config.toml
n_kv_head = 5
vocab_size = 1326
norm_eps = 1e-05
tie_embeddings = false
parallel_block = false
init = "normal"
init_std_up = 0.0395
lr = 0.00226
beta1 = 0.95
grad_clip = 1.0
warmup_steps = 474
schedule = "wsd"
decay_fraction = 0.725
decay_shape = "linear"
steps = 6849
MLP neurons of a small language model. Each row is named by its layer, matrix (up: input weights; down: output weights) and neuron, and shows model dimensions 0-95. Each number is 128 + 32 x the weight over its row's rms, rounded and kept within 0 to 255.
After each neuron's rows, "fires on" lists the tokens most often at its 100 highest values on Wikipedia text that the model never trained on. A number after a token or word is its count.

L16.up206 [105 125 113  65 101 117 131  98 156  74 140 118  97  75 143 121 108 133  90 165 102 143  99 108 150 111 145 154 154  88 174 115 128 202 119 111 136 180  14 153 167 140  76 102  95 133 124 135 164 147 122 115  86 132 138 108 167 168 163  93 108 214 142 137 160 160  90 114 121 144 130  97 160 189 162 111 130 115 140 103 104 149 109  97 131 143 128  95 183 137  47  97 173 115 151 133]
L16.down206 [153 118 117  81  94 104 111 179  74 142 107 111 102  93 194  68  96 148 117 127  62 109 129 114 138 151 139 115 168  98 151 157 124 111 159 128 127  68 124 182 205  80 122 126 141 163 154 143 172 169 156 218 124 125 106  84 143 120 134 141 121 110 118 142 159 143  57 133 151 154  93 129 131 133 132 125 113 110 115  89  69 173 165 107  93  83 120 121  95  97 108 139 168  97 128  57]
fires on: " (" 98

L16.up51 [108 130  99 126 156 177 152 118 117  88 145 180  90 129  95 151 119 185  85 135 163  86 105  77 105 128  68  53 145 109 113 132 149 110 175 126  84 145 136 139 125 119 134 158 102  76  52 130 140 159 141 133 150 140 133 133 126 104 127 129 111 188 133 127 255 162 126 151 114 177 121 133  87 166 159  97 199 145 150 135 102 141 110 126 145 150 157 122  59 139 122 101  90 139 167 107]
L16.down51 [110  96  80 138 181 119 113 156  88  95 111 134  89 159 169 143 184 163 134 138 158 164  93 124 118 128 132 163  94 168 176 108 134 148  37 189 153 107 133 143  90 109 214 105 123 120  78 138 168 104 102 185  97 180 120 146  54  84  67 148 131 161 159 138 119 166  94 164  73 119 129 156 158  92 121 203  88 108 149 119 120 153 107 118 142  61 138 149 136 108 133 148  78 186  67 199]
fires on: "t" 18, " at" 13, "hn" 11, "on" 8, "d" 7

L13.up303 [124 142 103 139 135 147 119 188 167 189 103 131 111 103  92 149  83 184 136 137 144  92 190 113  64 165 135 137  99 166  87 158 140 116 138  64 118 172 118 108 152  67  65 105 157  95  99  89 114  82  97 107  99 108 149 184 120 130 151  99 108 141 228 154 138 157 101  41 159 130 128 129 137 159 100  73 147 106 120 117 108 158 122 165 161 140 149 105 140 118 107  95 157 118 152 140]
L13.down303 [153 111 144 168 115 165 106 200  67 121  94 137 179 141  75 124 186 154 136 135 121 173 149  76  78 145 137 121  92  85 125 143  82 107 146 150 177 188 126 100 103 131 129  86 164 111 138 110  89 103 175 101 135 113 137 141 200  94 137 125 103  76 164 109 130 112 142 131 119  57 153 111 162 109 138 104 131 156 116 170  71 100 139 207  45 173 134 112  98 158  69 139 101 166 166 138]
fires on: "r" 20, "re" 19, "ag" 11, "ro" 11, "ri" 7, "rib" 6

L10.up256 [135 116 134 138 154 100 127 101  98 140  89 173 104 145 130 134 120 132 135 133 122 197 129 150 115 162 142 161  99 176 129  68 108 156 108  85 135 153 105 111 104 112 160  60 149 181  81  89 128 163  96 128 123 203 124  63 170 169 140 182 159 158 204 110 150  64 128 182 121 133  94 123 112 118 103 171 115 107 132 168 104 119 196 171  80 131 166  78 124 117 107 126 120 121 123 118]
L10.down256 [144 154 125 133 177 139 114 123 105 112 153 120 179 153 159 174 173 137  84 153  97 118  96  84 120 143 116 119 140 120 158 127 165  88 104 120 110 127 148 115  89  87  37 139 133 113 150 161 120 143 156 171 123 118 177 149  98 144  66 128  84 115 194 125  80 166 149 141  83  99 187 110 140 113 124  62  57 109  98 121 127 124 146 153 114 118  92 119 180 135 141 111 131  91 116 148]
fires on: "7" 18, "5" 14, "0" 13, "ect" 13, "6" 10

L2.up314 [145 141 115 131 127  93  90 144 106 215 135 155 124  91  75 177 103  96 142 153 169 138 187 138 172 155 142 156  71  75 172  87 109 128 155 147 130 138 132 164  97 113 134 141  98 136  91 108 128 145 117 103  81 161 106 140 198 158 180 159 100 157 149 147 169 139 101  86 164 157 145 105  85 104 156 156 153 144 168 147 106 138 147 134 180 146 191  97 171  92  90 113  92 115 104 125]
L2.down314 [118 176 121  81 135 170 147 104 122 140 150 147 114 156 132 113 143 121 189 124 115 117 117  80 145 113 118 175 113  88 185 168 119 154  75  94 136 104  91 133  94 151 118 133 171 147 141  86 171  98 147 148 112 144 111 123 121 114 139 202 101 122 153 177 108 113 121  89  92 177 159  95 150 142 108 116 155 118  91 143  93 136 100 193 145 159 167 107 109  82 119 132 119  89 114 149]
fires on: " 3" 20, "==" 19, " R" 15, " 4" 9, "R" 7, " 5" 7

L16.up215 [159  95 117 164 171 166  91 126 164 201 127 152 135 131 132 160 147 146 169 158 161 144 132 111 116 109 108 113 147 148  57  79 177 179 128 104 176  84  85 136 132  74  67  77 139 104  94 157 122 153 132  86 157 142 124 145 119 116 175 103  99 146 114 145 127 106 171 114 141 153 186 119 112 121 134 115 193  98 201  64 105  94 142 138 190 124 126  48 141 117  77 199 133 194 149 128]
L16.down215 [131 207 145 114 123  92 136  95 104 108 131 143 159 116 121 115 183  62  93  89 165 125  79 132 134 121 104 138  88 130 156 172 118 117 119 158 125  69  84  67 151 141 129 132  30 116 116 155 142 126 165  95 146 127 134 141 137 132 110  60 103 148 146 110 109 123 152 150  51 150 148 121 135 167 160 110 125 133 165 166 116 138 185  79 102 187 129 106 157  58 116 139 151 126 133 156]
fires on: " D" 45, " d" 44, "or" 5

L16.up180 [132  71 178 119  90 133 135  71 169 143  64 129 115  85 148 127 101 150 123 158  80 196 129  97  71 157 152  89 152 105 103 128  97 144  97  72 147 136  87 125 175 117 110 119 142 107 102 100 131 158 163 136  99 132 134 154 153 163 146 127 140 152 148 142 106 231 131 108 144 111  93  98 171 141 159 161 146 104 185  97  94 125  93  95 122 143 171  81 136 120  61  73 115 133  89 105]
L16.down180 [152 105  93  92  91 152 119 225 101 129 119 142 103  70 116  87  48 136 155  53 122  85  39 127  93 109 114 114 152 146 141 138 128  67 160 146  95  69 125  98 171 116 146 127 139 131 104 161 127 126 155 160 143 153 155 151 133 136 125  87 169 149 120 112 131 141 123  70 106 197 136 139 168 147 167 133 105 115 167 150  69 162 117 144 110 111  74 156 100  87  86 162 104 110 172  98]
fires on: " (" 37, "-" 17, " Ar" 14, " \"" 11, "ep" 7

L13.up45 [168 147 115 159 173 149 115 142  98 137 169 173  90 126 116 155 103 194 185 138 148  94 147 100 139 159  73 138 150 111  67  89  98  64 170 132 114 163 137 155 145  80  87 121 177 131 137 105 105 122 132 135 118 167 136 109 174  95 131 156 128 147 139 162 127 214 138 137 222 121 162 100  57  97 176 167 170 127 110 154  88 134  88  72 129 141 130 147 111 149 146 139 149 141 134  94]
L13.down45 [149  86  73 151 109 136 106 120 144 146 129 135 146 184  59 171 202 122 122  67  73 125 107 127  94  78 185 123 120 115 160 152 195 164 134 138 127 135 112 106  55 136 145  79 100 145 132 125 139 130 156 185 150 116 112 164  97  94 161 149 136 137 164 181 138  70 113  99 150 132  98 115  99 124 117 147 131 115 109  81 158 149  95 104 129  86  94 152 118 142 101  90 110 112  61 131]
fires on: "ild" 19, "air" 8, " stud" 7, "urch" 6, "ass" 6, "5" 5

L3.up137 [ 67 119 131 113 111 164 110 126 181 145 173 131 140 161  96 112 123  90 129 135 121 144 126 131 150 170 117  79  97 173 105 132 196 116 136 110 129  91 152  91 106  72 142 129 125  77 107 119 137 115 141 135 118 145  71 155 105  89 148 141 130 158 191  93 113  80 107 134 112 141 133 159 123 117 112 170 144 168 167 128 142  84  69 176  89 130 143 150 149 126 107 157 142 166 188 138]
L3.down137 [207 167 129 132 148 111 113 101  67 145  95 147 109 110 153 152  75 174 118 112 132  87 136  74 128 110 131 178 136 100 167 122  53 162 106 150 144 143 116 160 124 183  80 145 129 159 151 142 125 172 106 104 127 140  84  99 150 143  63 140 120 106  57 140 103 170 120 133 110 146 104 120 112 115 181  99  58 109  72 110 147 170 198  94 175 177 110 123 145 157 168  99  75 102  92 141]
fires on: "ick" 17, " sing" 16, " play" 14, "inal" 13, "als" 12, "ix" 9

L10.up210 [135 138 100 167  37 142 117 137 128 153  98 137  49 131 103 147 110 130 130 197 127 206 174  96 151 163  84  67 159  75 118 155  96 138 134 112 110  94 154 141 144 147  63 105 145 135  89 147  94 118 118 103 118  67 135  65 147 170 199 136 114 116 170 124 136 198 147 129 135 139 100 126 118 138 118  89 139 119 151 103  63 131  94 119 141  87 139 147 195 177  81 191 134 134 146 148]
L10.down210 [137  83 147 102 134 201 137 101 117 138 161 163 146  95 138 147 151  75 122  36 113 124 129 191 170 110  86 119 116 113 119 139 116 136 127  71 100  99 107 124 111 155 113 138 178  93 134 147  80  58 141 137  98 170  94 148 119 140 137 178 107 109 123 150 153 102 155 171 154 113  68 172 101 156 149 150 188  90 122 134 109 113 154 151 126 174 129 115 115 107 119  60 139 152  90 129]
fires on: "ong" 24, "ast" 24, "ab" 17, "arg" 5, "im" 5, "end" 4

L16.up286 [112 166 140 151 235 100 130 160 147  97 119 148 141 167 149 129  87 158 116 156 126 147 132 114 113 161 153 123 152 109 170 144 135  90  91 133 151 142 131 131 199 120 101 107 152 111  94 102  86 148 122 116 137 119 106 142 145 132 229 139 203 151 106  94 117 138  76 134 200  86 149 129 144 127 128  78 139 123 114 133 138 120  69  77 107 121 104 112 122 150  40 102 171 121 154 160]
L16.down286 [157  97 125 102 109 108 168 136 145 158 152 106 144 109 143   0  81 116 178 168 108  74 117  98 114 122  87 180 127 116  75 155 130 177  67 145 120 102 123 158 152 120 138 133 126 113 126 154 131 105 138 234 152 115  50 118 129  97 131 199  80 163 114 124 116 161 126  99 147 101 113 131 158 109 141 158  93  95 126 130 115 157 173  84 156 132 118 104  92 137 172 202 116 108 134 138]
fires on: " \"" 32, " (" 31, " im" 7, " sup" 6, "em" 4

L14.up63 [126 126 142 138  80 124 111  86 167 162 103 124  97 136  62 132 114 119 168 171 113 173  93 140 139 183 115  66 145 153 157 207 154 155 100 140 124 108  60 127 146  93 106 120 101 167 130 102 101 128 170  93 122 120 162 165 120 190 134 125 175 131 130 154 116  97 131  60 122 201 136  99 123 140 169 102 158  92 169 119  89 116  96 143 176 142 110 116 159 238  90  71  13 135 104 155]
L14.down63 [145 132 165 116 158 182 121 135  63  81  89 156  88 153 137 121 108 140 150 108 177 197 103 114 185  58 178  86 121 106 140 121 108  95 133  92 175 116 168 157 112 147 158 157 129  85 137 167 112  93  54 128 161 114  89 102 126  78 125 110 135 133 172 146 101 137 128 123  97 126 158 172 137 104  65 158 142  96 140 154 108 108 132  94  79 141 172 182 126  85  95 137 176 164 107 119]
fires on: "or" 31, "u" 9, "em" 7, "k" 7, "por" 5, "ap" 5

L16.up248 [124 103 131 141 138 173 140 165 112 191 130 151 125  85  92 180  98 140 139 183 126 143 149 134 135 156  98  87 102  94 104 115 132 111 153 132 153  93 168 160 146  71 128 111 216 109  95 115 162 114 132 122 122 104  87 163 177  88 151 143 111 158 108 160 160 109 174 111 120 124 144 172  96 165 117 125 158 108 115 134  49 134  79 120 137 146 118 137 128  70 141 157 136 143 158  43]
L16.down248 [150 127  92 109 139 139 125 135 151 113  93  52 107 110 198 130 115 129 116 155 134 139 137 122 164 121  50 126  81  89 155 100 139 101 117 123 162 140 138  86 109  54 149 143 106 134 109 126 176 103 127 212 126 155 133  92  86 106 130 149  97 185 127  75 149 147  80 177 102 108 101 138  98 107 120  77 103 125  42 143 133 158  99 166  45 190 148 126 154 144 147 108 140 155 142 163]
fires on: " In" 21, " con" 13, "re" 10, " ar" 10, " in" 9, "oun" 6

L15.up275 [110 128 106 166  85 124  91 112 175 164 150 145 140 146 106 116  95 145 189 145  97 153 132 200 117 116  73 158  91 160 108  81 136 132  99 108 122 110 135 112 117 113  95 134 131 125 127 115  36 180 123 111 101 176 127  64 144 179 152 130 127 148 114 132 102 215 135  88 143 124 159 113 115 105 164 161 148 105 228  91  59 129 153  86 158 142 145 111  76  89 147 184 136 163 161 172]
L15.down275 [111 158 223 152  96 124 115  72 121 125  97 118 119 114 114  57 139  64 161 154 148 101 148 104 133 115 112  94 140  99 174 156 132 127  97 156 148  75 106 147 169 125 105 160 148 178  94 169 165 106 153 183 126  98 159 115  75 120 120  61  96 129 141 184 122 106 156 194 122  92 183 117 131 170 140 129 159 121 107 142 104 154 149 157  99  56 123  94 101 125 103 107 153 146  86 197]
fires on: " st" 33, " c" 14, " d" 12, " D" 10, " T" 7

L14.up16 [162  28 144 150 138 130  87 109 132  47 107 109 125  81 103 179 113 156 192 152 189 138 126 168  98 148  97 106 142  61 114 104 110  99 124 107 125 145 122 182 126 106  37 130 223 125  86  96 141 109 120 101 126 121 124  98 143 127 117 124 111 108 110 106 119 148 143 175 117 133 149  96 109 157 170 101 173 178 126  90 130 173 112 128 102 133 125 148  98 117 170 183 106 128 129 109]
L14.down16 [110 161 108 110 171 154 202 100  81 142 108 111 136 146 125 126 149 149 118 116  65 107 162 101 126 144 175 111 177 120 121 178 149 187 179 126  98 111 139 140 125 106 187  50 100  94  62 104  87 166 121 173 162 109  85  85 150  94 146  85 163 155 100 200 108 100 209  98 102 136 157 127 163 165 135 158  84 140 105 137 156 191 122 113 118  60 103  78 138 142  97 116 140  91 150 134]
fires on: "r" 32, "le" 15, "s" 12, " of" 7, "el" 5, "b" 4

L2.up99 [148  92 112 125 109 122 127 107 100  79 102 182 119  57  91 192 100 143 130 151 209 120 157 188 170 115 174 142 120 130 143  96 107 159 107 115 114 108  94 135 132  97 137 149 211 133  61 115 114 148  81  78 148 144  92 173 165 166 174  82 112 131 167 135 140 123  92 117 127 103 103  98 126 150 153 138 171 152 165  83 140 141 174 107 138 127 231 110 129 104  76 109 134 115 155 107]
L2.down99 [104 178 156 149 104 137  94 103 158 165 159 132 146 109 152 141 178 142 127 145 141 123  67 122  94 211  78 132 117 164 150 101 136  82 132 156  68 142 112 160  78 114 132 106  89 173 134 194 118 130 149 126  86 101 126 153  86 161  76 119 112 135 126 137  67 164 155 121  76 110 147  89 118 112  86 101 112 132  60 149 111  89 128 139 132 181 119 144 217 213 142 159  96  85  81 145]
fires on: " of" 44, ")" 10, " by" 7, ":" 7, "|" 7, ")," 6

L10.up77 [115 126  96 148 140 154 132 148 149 160 143 135 165 142  97 101  96 127 140 115 140  74 160 137 145 140  86 149 167 227 103 101 147 134  29 112 138 166 162 103 141  84 206 148 149 125 117 101  90  92 146 126 155 180 142 127 141 155 118  81 145 147 158 101 162 104 154 119 152 152  89 143 163 145 115 116 167 103 117 113 113 156  96 140 127 112 131  82 173 139  86 108 123 160 169 162]
L10.down77 [131 158  94 138 155  89 115  74  66 147 134 142 116 138 101 152 180 118 134 131  91 162 121 122  85 107 137  90  59 107 190 104 115 118 177 123 136 119 161 147  82 179 103 133 113  93  87 169  90  95 152 134 126 171 126 109 175  69  98 142 101 140  94 136  75 148 132 166 135 119 123 107  86 119 125 122 115 133 101 118 198 140 134 181  72 153 133 137  76 118 186  84 134 100 110  96]
fires on: "ut" 27, "r" 21, "h" 10, "ri" 6

L14.up169 [ 57 116 147 124 118 132 152  96 131  89 110 139 121 112  90 124 107 104  81 162 101 142 126 113 143  90  99 177 119 131 200 114 180 175 125  96 145 106 102 164 198  95 145  86 117 144 105 193 181 185 100 124  65 132 141 132 133 130 163  61 114 148 162  96 181 120  85 145 119  72 143  92  87 175 184 144 149 101 141 128 121 108 110 125 114 105 155 111 185 173 115 117 148 106 162  81]
L14.down169 [170 142 174 104 145  63 130 153 137 140 130 141 163 116 169 108 116 125 115 145 101 146 101 119 125 106 105 117 143 113 134 110 127 136 147 152 189 107  78 137 154 134 157 113 151 126 136 133 153 119 127 161 210 195  97 176 143 122 109 101 107 127 131 155  51 146  53 143 113 166  93 100 134 130 141 150  45 102 165 178 117 123 113 141 135 109 111 127 105 105 149 112 160 126 142 103]
fires on: " (" 18, "y" 11, "\\" 10, "l" 10, "z" 9

L6.up186 [150  90 105 172  53 151  95 112 134  92 122 186 129  99 132 161 117 124 138 140 130 191 135 158 175 125 149 109 121 132 120 114  89 135  95 142  85 132  58 112  80 115 142 150 113  84  89  56 120 136  83 119  94 184  96 100 176 145 105 129 158 182 151 147 140 120 179 139  65 100 132  95 140 137 143 111 210 189 167 142 105  53 101 187 140 144 144 100 157 200 114 141 122 148 151  94]
L6.down186 [146 133 163 117 110 133  76  95 136  90 130 178 150 106  98 129  89  85 249 149  88 134 128 121 137 176 114 137 112  83 142  89 111 123 143 178  66 109 124 155 112 147  71 106 146 159 160 148  51 110 158 175 146 131  76 200 127 112  70 161 137 108 100 104 151 140  98  94 128 108 178 104 156 137 105  85 150 126  93  90  75 216 123 130  64 139 121 141 137 121 146 156 104 107 105 159]
fires on: ")" 32, ")," 29, " inv" 13, " made" 6

L15.up120 [ 86 139 138 130 170 122 138  99 126  91 159 121 115 117 132  38 119 128 120 154 204 156 125 119 124 146 129 181 120 140 149  95 156 178  91  86 151 148  93 138 156 156 128 130 114 129 106 111 137 146 143 129  93 147  92 111 132 160 140 165  86 123 173 142 216 183  61  68 143 121 113 118  92 118 143 162 166 139 153 146  37  89 106 113 112  80 148 132 138 132  20  99 128  87 159 173]
L15.down120 [174 123 120 102  76 122 174  99 154 148 130 136 122 120 139   0  54 126 149 123 100  59 101 120 134 104 181 130 132 119 141 162 133  86 117 153 176 122 174 169 175 134 145 156 130 153 156 193 141 127  73  95 134 123  75 143 178  85 147 131 139 142 113 159  80 151  89 139 125 137 144 119 192 112 129 133 112  92 147 160 151 168 107 132 104 146 112 138 129 106 149 111 135 133 144 143]
fires on: " (" 56, " " 19, " \"" 5

L14.up101 [152 113 111 130 226 131 155 122 165 120 107 117 156 108 123 127 108 169 112 143 187  97 203 152 131 115  97 133  78 131 186  94 106  77 132 119 155 170 147 114 179 132  56 157  86 142 104  55  99  99  95 108 131 141 125 141 168 149 162 110 165 178 119 136 105 165 100 151 173 159 143 100 165 126 126 177 123 155 103  77  87 118 117 155 188 129 136 108 126 114 162 164  69 175 158  80]
L14.down101 [ 55 100 127 118 146  90 104 146 202 164 105 123 145 123 141 169 130  95 123 140 118 151 112 140  93  74 106 152 120 129 127 137 171 164 125 144  87 110 167 123 125 141 130 126 155 178 180 163 118  74 106 204 158 191  18  99 122 107 123 188 151 165  96 106 157 128 105 130 177 118 180 106 136 129 139 154 151  75  92 136 163 148 124 114 133 103 121 148  99  72 111  89 182 111  76 141]
fires on: "." 15, "s" 14, "d" 10, "S" 8, "W" 6, "'" 6

L12.up128 [173  56 175 121 131 134  91 114 207 162 149 109  92 131  94 136  90 125 132 129  93 175 130 164 124 171 116 173 165 129 146 111 158  75 139 160 150  86 169 121 127 133 132 160  94 128 105 126 113 160 145 134  82 149 179  68 117 165 113  77 123 164 151 141 144 128  78 122 175 136 117 160 147 150 188 123 210 158 179 146  97 155 134 106  99 132 114 138 151 108  95 149  68 158 169  73]
L12.down128 [177 134 156 139 145 135 114 113 101 142 160 154  82 163 129 147 221  80 163 177 138  72 130 143 118 103 144 119 117 131 137  55 161 169  89  88 104 108 109 149 103 150 198 134 120 128 127  98 182  62  60 203 139 155  45 163 125  88  99 119 155 139 112 143 187 122  61 143 113 148 147 155 109 159 124 152 109 138 151 163 144 107 112 157 133 175 152  90 113 129 139 107 151 158  94 157]
fires on: "ast" 20, "orn" 14, "ig" 13, "and" 11, "en" 7, "ood" 5

L16.up220 [156 132 124 158 135 109 117 137 154 137 161 123 120 121 107 108 107  84 140  92 151 149 118 146 143 169  78 175 131 135 101 100 116 153 117  97 145 149 135 178 113 132 116 143 167  83  96 139 133 114 140 131  98 175  75  61 114 137 117 182  82 194 157 164 147 124 147 148 206 154 120  93  85  83 158 175  85 124 171 166 111 234 108 101 116 129 172 170 151  97  91 128 153  76 127 162]
L16.down220 [ 87 132 117 170 110 115 111 128 157 125 105 113 152 132 121 101  68 111 114 143 125 106  98 166 161  81 131 160  98 130 125 154 122 135 133 129 132 133  97 134 102 126 155 214 108 174  89 160 130 121 163 210 147 119  32 115 152 127 158 255 125 111 113 126 103 150 132 115 115 155 138 109 108 123 111 120 137 103 120 126 103 112 126 143 130  95  99 130 149 124 170 120 124 137 107 161]
fires on: " 4" 12, " 5" 11, " 199" 10, " 7" 9, " 13" 8

L3.up256 [101  73 159 112 136 154 155 159 134  76 130 140 126 158  47 157 129  93 129 149  81 135 146 123 158  94 126 133 104 165 148 113 173  96 132 159 118  72 148 120 159  85 138 192 141 141 124 144  94 130 161 129 122 198 100  79  90  98 144 107 132 173 110  91 141 138 155 151 163 105 122 100  86 153 129 137 161 137 105  68 109 124  65 158 110 128 124 131 117 123 141 175 125 141 212 102]
L3.down256 [168 129 132 157  86 115  89  72 112 146 137 133  93  91 121 140  60 128 150  98 164 112  86  95 103 153 112 113 170  75 127 156  74 133 135 111 144 165  90 133 138 152 116  94 130 136 120 110 106 101  46  89 144  84  91 104 157 162  82 166 121 152 146 171 113 130 126 129 120 162  89 154 163  87 117 147 130 124 106 154 191 140 162  96 190 151 177 153 122 166 159  75 143 167  71 148]
fires on: " rele" 16, "s" 10, " sing" 9, " not" 9, " direct" 7, "als" 5

L2.up57 [135 140 181 125  89 148 128 138  94 120 152  76 105 149 137 149  92 118 132 128 205 104 147 148 142 151 130 136 138  77 159 142 150  83 199  96 119 188 134 121 139 186 165  83 156  58 131 117 148 123 112  79  86 218 130 101 174 130  97 135 119 165 131 132 150  96 151 135 144 108  82 149 105  96  86  87 124 172 142 146 123  97 110 138 134 147 117  86 157 106  78 170 192 152 195 137]
L2.down57 [142 113 173 161 128  97 150 196 105  93  93 130 140 188 130 165   0 157 146 171 131  64 133 189  96 141 118 121 154  54 142 168 139 133 208  99 144 150 108 113 142 137 151  63 146  90 111 141 112 131 127  82 140 237 121  96 178 135 124 145 126 127 169 119 121 117 139 121 162 112 115 160  96 114 125  60  86 186  99 107 140 120 114 113 134 136 154 158 179 148 137 137 164 169 152 153]
fires on: " ev" 23, " rec" 19, " acc" 16, "irst" 9, " co" 7

L15.up114 [ 69 125 130 198 145 174 132 135  98 152  99 111 126 108 138 114 114 106 159 153 216 100 156 130  83 120 175 171  76 159 155  88 123 123 100 117 164 144 160 149 132  95  99 210 141 168 130 113 148 142 101  69 140 209 106 158 139 122 139 166 138 119 115 109 109 136 166 173 162 128 145 130 122 145 104 171 193  91 100 101  99 136  75 148 150 120 146 103 130  94 138 120 124 197 105 167]
L15.down114 [133 104 152 131 167  99 187 123 165 115 115 117 104 140 126 124 161 171 108  92 183 127 152 151 183  81 133 147 173 114 120  96 148 112  83 172 110 149 165 141 117 166  73 173 140 109 120  92 145 128 139 128 132 100   0 108 183  97 170 189 123 135 146 133 152 144  92 132 160 111  79 107 135 169  69 101 151  65 115 171 111  98 123  87 120 127 132 154 136 120 100 120 176 125  93 141]
fires on: " |" 45, "A" 9, "R" 7, "S" 6, "'" 6

L15.up266 [185 104 113 159 176 109 152 122 107 137 115 185 126 137 114 141 108 143 182 113  70 172 117  55  79 133 110 124 150 142 145 166 148  91 127 165 160  86 145 152 163 109 131 168 170  88 115 126 171 160 108  96 129 136 146  85  92 105 114  89 184 120 161 120 144 157 143 142 155  43  87 105  78 169 159  95  83 177 168  69 104 151  86 129 123 134 154  98 139 136 132 119 145 101 151 130]
L15.down266 [100  99  94  68 131 117  60  97 142 132  68  48 137 160 115 124 215 117 135 111 101 132 201 192 112 142 112 142 140  65 139 115 106 150 178 147 127  97 112 120  87 109  92  84 155 136 133 133 102  65 200 241 143 159 141 150  88 128 156 159 124 114 156 119 112 148 182 111  97 139 184 138 102 101 156 116 165 126 122 157 173 113 145 118 109 172  97 115 142 123 158 123 155 101  80 120]
fires on: "el" 21, "l" 17, " In" 13, "ver" 10, "ual" 5, "air" 5

L15.up78 [132 129 124  94 170 156 139 119 126 117  97 160  92 107 127 169 120 238 135 116 126 138 101 122 173 130 154  88 132 107 161 128  93  99 125 114 190 145  77  93 189 136  91 146 160 160 126 115 164 152 109 106 145 172 100 142 174 151 134 100 108 173  81 118 124 113  75 139 118 155 118  85 123 110 167 204 108 133 163  67 103 118  85 157 113 169 119 162 167 154 111 164 192  66 128  65]
L15.down78 [154 137 146  85 167 104 174 149 126 117 104 164 112 118 181  81  79 158 157 153  64 169 109 108 162 110  87 142 101 114 144 113 101 111 123 164 137 105 136 144 200 171  81 141 138  89 179 157 139 141 127 215 148 155  54 111 110 129 144 116 173 128 124 117 111 124  41 135 131 106 156 114 135 103 130 171  65  84 184 164 119 121  82 117 138 126 146 113 163 136  93 104 209 141  89 117]
fires on: " (" 71, " \"" 13, "-" 7, "{" 6

L16.up231 [107 168 128 166 116 129  60  89 129 117  67 126 126 125 111 123 120 157 140 157 168 188  93 141 125 132 176 120 176  87  96 115  63 136 110 110 208  98 176  83 119 124 102 137  86 173  96  64 118  82 171  98 193 177 127 112 130 172 158 148 172 171 134 151 174  74 119 141 123 138 174  93  69 112 141 129 183 123 131  93  47 117  91 187 155  87 128  36 165 125 113 149  46 107 143 140]
L16.down231 [170 111  73  93  99 156 143 132  60  90 153 180  98 141  87  68 110 124  63  91 128 112 103 105 173  97 155 199  94  98 172 107  88 172 106 155 118 173  78 176  93 118 138  75  90  76 142 136 162 175 126 160 186 140 103 132 175 104  88 140  88 101 151 144 121 147 138 162 113 149 148 133 111 113 133 143 120 125 157 128 121 117 183 155  87 164 135 166 164 119 107 132 125 121 105 176]
fires on: "u" 20, "2" 15, "or" 9, "aid" 8, "8" 8, "a" 5

L9.up45 [129  75 128 147 154  94 142 127 110 115 158 111  99  72 142 147 129  90 214 129 129 191 145 137 148 131 109 165 133  57 208  86 139 158  88 101 136  90 177 135 150 128 135 151 187 135  76  99 113 165 141  95 116 180  82  90 142 114 124 155  98 140 124 162 118 107 171 188 185 149  81  94 127 134 146 156 112 110 120  88 137 132 184 152 143 171 118 120 143 131 116 170  89 118 161  82]
L9.down45 [166 184 125 109 133 119 167 149 127 120 111 140  90 126 159 146  91 107 121 162 165 165  67 117 109 118 163 146  89 141 178 156 172 139  85 115 158 123  74  90 150 116 132  93 122 132 143 107 156 144 207 167 125  78 195 165 140 140 134 119 161 127 139  87 148  85 113 158  21 102 143 185 108 134 150 107  93 121 122 190 100 112 120 173 118  83 130  88 135  69 158  75 149 108 127 129]
fires on: " b" 14, "0" 8, " four" 7, "5" 7, "ol" 7, "oll" 7

L16.up64 [134 143 144 201 149 189 180 133  79 125  80 114 159  74 135 167 112 183 156 156 141  99 110 102  66 158  86 109 113 147 121 119 100 151  87 118 159 188 113 137 152 100  69 143 215 128 160 123 133 146 109 108 166 150 118 109 159 125 143 132 134 131 180 142 123 193 154 151 136  92  89 144  59 158 107 137 127  78 170 142 105 163  83 103 123 136 122 141 104  91 153  76  30 140 116 123]
L16.down64 [ 74  22  51  92 111 114 116 181 109 127 109  90 186 124 141 126 163 119 109 142 131 158 167 182 124 107 143 134 171  81 184 128 139 123  85 145 140 109 131  64  97 153 118 112 125 150 134 117 145 130 117 182 159 114  76 124  38 163 117  90 112 186  99 163 133 115 143 124 109 147 166 128  79 165 141 186 113  79 140 117 106 197 182 125  82 111 131 119 130 132  91  96 130 155  71 169]
fires on: "el" 22, "per" 14, ":" 10, "on" 6, " |" 6, "ver" 6

L12.up230 [180 161  75 127 106 122 124 134  82 130  75 100 155  73 107 113 118 154 169 108 127 163 116 186 134 146 129 184 121 134 132 127  71 128 125 117 166 136  78  91 106 111 140  99 181 140 122  83  78 127 129 112 104 134 142  83 181 160 125 146 133 179 167 102 139 190 148 181 150  81  76 102 124  45 130 150 107 176 132 160 162  97 120 171 114 192 131 101  95 144  97 122 126 126 128 155]
L12.down230 [111 100 114 118 146 117 142  95 154 112 173 161 142 153 192  73 109 145 120 123  98 140 125  66 120  82 164 144 123 113  39 222 142 143 123 173 148 109  74 157 179 153 130 114 116 147 186 152 133 167 129 149 114  98 158 138 137 108  94 183  68 127 138 109 104  99 140 147 150 169  76 132 196 131  52 141 100 107 161 116  96 165 121 180 165 158 172  90 127 192 138  83  80 147 144 140]
fires on: "7" 21, "9" 12, " s" 11, " Z" 8, "ab" 4